Part of a small language model's weights: capped logits, 328M tokens.
MLP neurons of a small language model. Each row is named by its layer, matrix (up: input weights) and neuron, and shows model dimensions 0-127. Each number is 128 + 24 x the weight over its row's rms, rounded and kept within 0 to 255. Numbers have three digits each.
A block is one neuron, or neurons of one layer that tend to fire together. After each block is what it responds to, as a language model described it from the Wikipedia text at the highest values.

L3.up183:147107116161141162104087135154124089139101114102117071157193094115147111119088102153175127117135131116118104137106101140117128145079160141132104068168104118104139119128107122146164170169085122151119122174146139135145144154166145116133102121128132147151178161065110106106130106134120101127129147111114139123092134128141135112077114141087119157113109124134086112167089122091119152127191
L3.up437:150148115120118121115155143125097132122099134176106116074125107145152109137168123119131174151134140084107104115168172150147158113173121155129119096140146142131124162130113114072132173107092165089113162154166098161130157144129146149179115143154140137130165123148124134155149173109120175069127180130143159112102130093138154174173109134085130138132115119109155165131130149085136094131127
L3.up518:080135119154128148127158110117104115136098121144142105139153138135152121135150151125126139110123153138149120143158146103119126125148150137132094117148099093130134152100129108118150176129143115143108103099096136112127093091115136185155124136123120154170127128127177123111144127096056154105157170132130117134097142111151099124123101160116139121145078110107096140148135114067110107142141
L3.up622:110144166170137132117146163134126088122136144099106103110136136139163093098115102119130117100133127148102111104142156167154164187128154124124152093130108125109144115101095135114107121142145152142141108156119126125156139151157135113111111159120137183141159139144136102118142165139087178141151122102127107116124100120159109137143094112156077140077108077123148138134137146154101119139117
L3.up658:150108058120153128154115142112137118114141147132145190108105113149103091171158089102107125119102125122126124130176133134162135097115172143163114085159121167134130113135147158120126146127098129104123156142157167101136118079153122117079127174114118115146117144102167153171111128119104133154150148120089178116108138140124113144122166099093132148147124113140118126124111139100136104115111
L3.up799:114103137153169100138108122124134136121160123147111134143108156109134113152098135145158134127121108107090132114179108107148122142145162144086150104126092179151131135093118122093135128160097125130092166094126109115128085132110168132136120172097088160112127134133121092139120144086140157127103135129086102107123142184148130105154109151133146106153111134099173155138151116141099143114129
L3.up880:160117098125153157119108122168111084127094161119194122123096129114121172137141120155169135110130154136132111107142149158166115189117119128154113153151122123146111128147125143097151140142127198161114144129121109138132091148126141153128101113115101133141094169150128094121161099130129176108159120131095156111060125129097072099146126133086158099116108160123111122132172076101115107169160
L3.up994:128113135153147119143079112116163117129116124130174101136128127115148135110157064109134181124143119120095154135149140060142123138103183101157081100179130141107149137102135172102130108154109106137101135128151112126131088120148088152114106119092102177140188118159137129154164096108129133126159130160121159145091119147156159126142114116098133137164102157124087110151156092128135102179129
Responds to: Word-initial noun stems

L6.up168:165113120094115130167144102162148098115096158143094149164095139122085125090164100180103101168108083133125089117118157102135102115109121119147173114112134108138135096102085157109162113138150106119142153117064159082155128142142120155135131157146134124125113111154129124098135138129171089124104161118093120103140115093174144138164092096174114137152110161103165114125141107166138118106139
L6.up201:160104117120133156144101117127106136141144112124117110122162108103096155154112122168147076121131126147116126137116106124141131139075138107122133153154119175116115138097095117093127141144070139104121113136130131119134076092131136110143098193108092155136118133170127135157059148090129158122141115112094142118112141102106095091097134124153138155123128136156158083107177101147132107096156
L6.up257:129139147134140121152116138127140119104101177119147102093120131152164152135140133131096105161096143108144097158082147133138140147130121083156140148109161129135112159116139118159134084160099108132120129092105140129131110147115129149149105090119096139166165139181135142140113122112165117106130106102115128128131098102144140145118129113115099130131121087132129065116129162126088153102112
L6.up460:141136086091110136137109082104148130076102110145070122138134162119178124149128128121142097134159083138133117154134116111166115093142131118124120128126112092099168123114130154150128132109157125165126128107119089146126134162123132136136129148114104111100098143130118137138112147116138152146079130166090154146145114134190134174111165131124089113133137121124129108078183143145130118151137
L6.up622:126045098134170125138121123117113115109144130130096121155150142134161134094129125156083116097121165122091114071104113118111121149132144097100126119190151104132116106129127148140167131146137095114109152115156132135106127119130095137107136184106144132153131124107110121098132126155148127115109093136149088130136153117173082151096167137154119159159112131148123141129136113149111098123151
L6.up730:138157143089129081122096114112162129110102185130171166119097107100095116116105113089164154170092145149136110152141148107119105129124153096130131109123163103081170123162121183080148121101141111124190122132134138117125100144122152075088125139151147158123145128147138133148105151153130127144151152147133116154105109111120097192116120138123127147138106125102122156127160167152108130151146
L6.up804:124150112156125087165093132128124096136122133126127137142139159139136158145126127136155140138153126166155145119114130164144115091094120072144177130160124114150137143112134107139111149134125161141090139164124140134109117086132123170146095145096107176117137106135168145100103095159146096093116105085107158158120167116191105133120127123128106118122153139162134150109151090088124128150129
L6.up983:159144115144131167178109125139162127165139156106095113166154138175093101117095149110129132164149117123142101130116133158153138119041091153118133107122117159100103136117153127127138124118125093157127140132153116158120083155093151110176132137132091135141128080118166121101107150099097163158117141130107091146133122112124140134102133133149120170184146148153135072146092140129123134157121
Responds to: Proper-name continuation pieces

L2.up66:101117117102107128148046117165172177115121086100146147122118135118087158097169135125146118098111127109142114121109123101127126130138118149144143102150114126122146152104094173146127146091134153118148105148092143129142108143087136141185084128079122171141108128119145122142130134142131165119116140150163118116157085165145162184118129140083145115132119123145143124090099133121132143134159
Responds to: Predictable-continuation word starts

L6.up81:120137132163171088134103145092114151115086151140054123154114151133144120122131177108129116127104132109131134144146124058128101118146117134147121176147097114138148090121117129112180129105086162128125149117069125146132113124085144130104132072117111147140145157123173114203149153126124149094131135111127103107134098152149171110086115134149143115110102122113139136074125118157098106133112
L6.up113:110176128131111116062120150169105081147135105117137134132120137174109101139148168125121156143153114148124183107084168115120169131144145125161100104220103128141121145110134109160103106163133126124157118098170125139158095127097136174125083102141139108123097097144122149192146112109118145095094125114146101143141129172126139107164113156143134105120124148153097154124122109123128096131116
L6.up180:084156119129113147130107129097094191138142129153090130154101120133138116094150133127121107135129129163151145103141118108142108077137151103108128101165163139102125101096092128136143106148106131139123139155135112153126125159136130124113084102157162128112116110121106110189126143133107121112144131140100077172130142132135162126126100145132125135130177191105133120109133090148096156154135
L6.up223:089146104126120107118112099166104116123107109118128131095113135128139157102164153165128140118128081105134107095107141098166125139105111153140104146119183138164144122106097134159120129077099115161129127124098118144174118157116080139098097096129138089166146114149095125120143120136111146164127132192103128134141112125188132146149189143106158136135128124150162142088146141128103128162135
L6.up708:114124126172163069141092093205153067079133126135096106136139114149152127141122124131139075149101136178124113180152100125142112144134113159102131167108175134132147139127144130157100111165106145169151150139095138133141152144142094111130155124164123125115151116158135132122148158110157131181099142099145127157107128151171126142101160161101176131167146085109113100183118127137102099135120
L6.up805:120123126161115126112126142123162137122121132142121141145146098120091113102119133133171117135137142113098166163126124102152176138176119155142112139151123108108177102156156128102140149132134146184097124159159168148170145143184097108156120114119145128138114141109130106150139156135120133117138150130171136091107113122120150113128127154171150124092105088170119121119176111117140142139148
L6.up828:109127121101146109099104079137133094093104127136097127161162127159101096142153101091148137150109119101124117149123219095113143156102121155127199091127157112105134100147138134183148078099142166100153173110149141151094115135123101152099115089136126080119102164133104146121138147113114152148125120162111138107149124145124152133125099131132125152144098115152139127088158148124090156115094
L6.up947:128149125109115130104115106116119145117120153106146084155119134098116110156122156126112129117165111132141187125098110140108138128135101154156114125210132130119147095146143117167105095105113166122127147112097131158119142172154148078105109107137127147176148128143157124129099104137141155109115122181115136108146151123121137129129135148122117098095109083113089129112137115130091114157111
Responds to: Opening of fixed phrases

L2.up359:107165132158103148106123121136157136102136154086133163135139123138105148187097159136131156129084134099120185132158119124161134120095145127123151152161134109139105114080114189159143110109115126156151140155137058144144125121170087120105115167151112128149151153101142148072105112124108097134125129174131105168091142160128088119124157118144137100088101150105108104120107152142116134089167
Responds to: Continuation pieces in names

L3.up28:153165148132105123132102117146102091165170164135145082128109116087115113131098123098104124125163065132123119100109117135099133152128118123127139125128129086118141111156174123104136102142097119184166137159155113117131088092141107120107158140094132135132121105130118113120127133150096114151135125093175108173127127127158134076120124109183144119143117123138134105144109124136110106161104
L3.up201:120124099158146120136105130154120102153157146110143158139111137126149131109172135092129147134136115127141101169115100111130160132104124084162105115133152086154122133184137122077101162114126090166134110138142100098107109152142104140130174136151163122101116123152110122166162115132100112099096067133075123160160141088117148129126154156124131109155136107153106090128172109120125125082121
L3.up251:150117123130156108155113094164155139094146113121149138174097113107116111108127147143180144158114106160140103069116139087102125128112130097100139130148104121082151162149138171117180097104104100123123148107101151137124125134141119120138094128130146121081097104154136152177131144124115125111151152167129144119126146096133125120109139142159085123139094134134126122129153127123104199110115
L3.up299:119147115137115120137088166135141117142125144128109166091148194126106085136138137128098121132122113154136165135130112130111128080165122082131119119172095136124115133119119176090127107139136111180110124167130137175151143118098100080136139159086128140126148097113162101089118149137168073092132122164137089129122172137150171105104152135139159163154109138134107087123162135104121157159132
L3.up328:131123147136136143089085150117097134150156084145121169155121144125187146153145069121088165140155074147123113147130091147111093122163149121167143111150149119149165149162127133142081136082106117149168138099089120164103117156123079117170136132149113102099114119102149077103097103104142112096165157160131165111113141148125150129115133132158109153125121155160132122148134115121144135117060
L3.up422:123117080065122125169130107119156110113133130122100175093131064124152082144159125122111115107098072080128102171206151141118144108136075127155176136152112180091133135136194181152173081095156118112082172121094146147132124083102125130134116141185087099126146171102111106162126112132123111089137141138092120095136114147144144148172123110094108145134139110129122102129120160139126135152107
L3.up765:165110123141130104106116135124134119135176119131127136141105163150126139141140107115064126189101088155133106137137095088095145101121147094137107168141127094136165114099111181101128126144153110180141182117141121137144132140152058156105124141078118111142119129124135104140108111091114165100163100059116157138115112157166176129127162132154127121164104151160158125133139101159121141135130
L3.up850:111120090095127133156139136132104143129131120118127125151135122133081142127105086108092109118097158151167113157163112092126089102139145118155123142111145158109143104089128128141138152150121085186147170146128140118132100119106099178120098147145055135127128154139147158130126126073129140110134107162132090107119108114113159122133156130106143143123129111135122081131200101121118107115139
Responds to: Name-completing subword pieces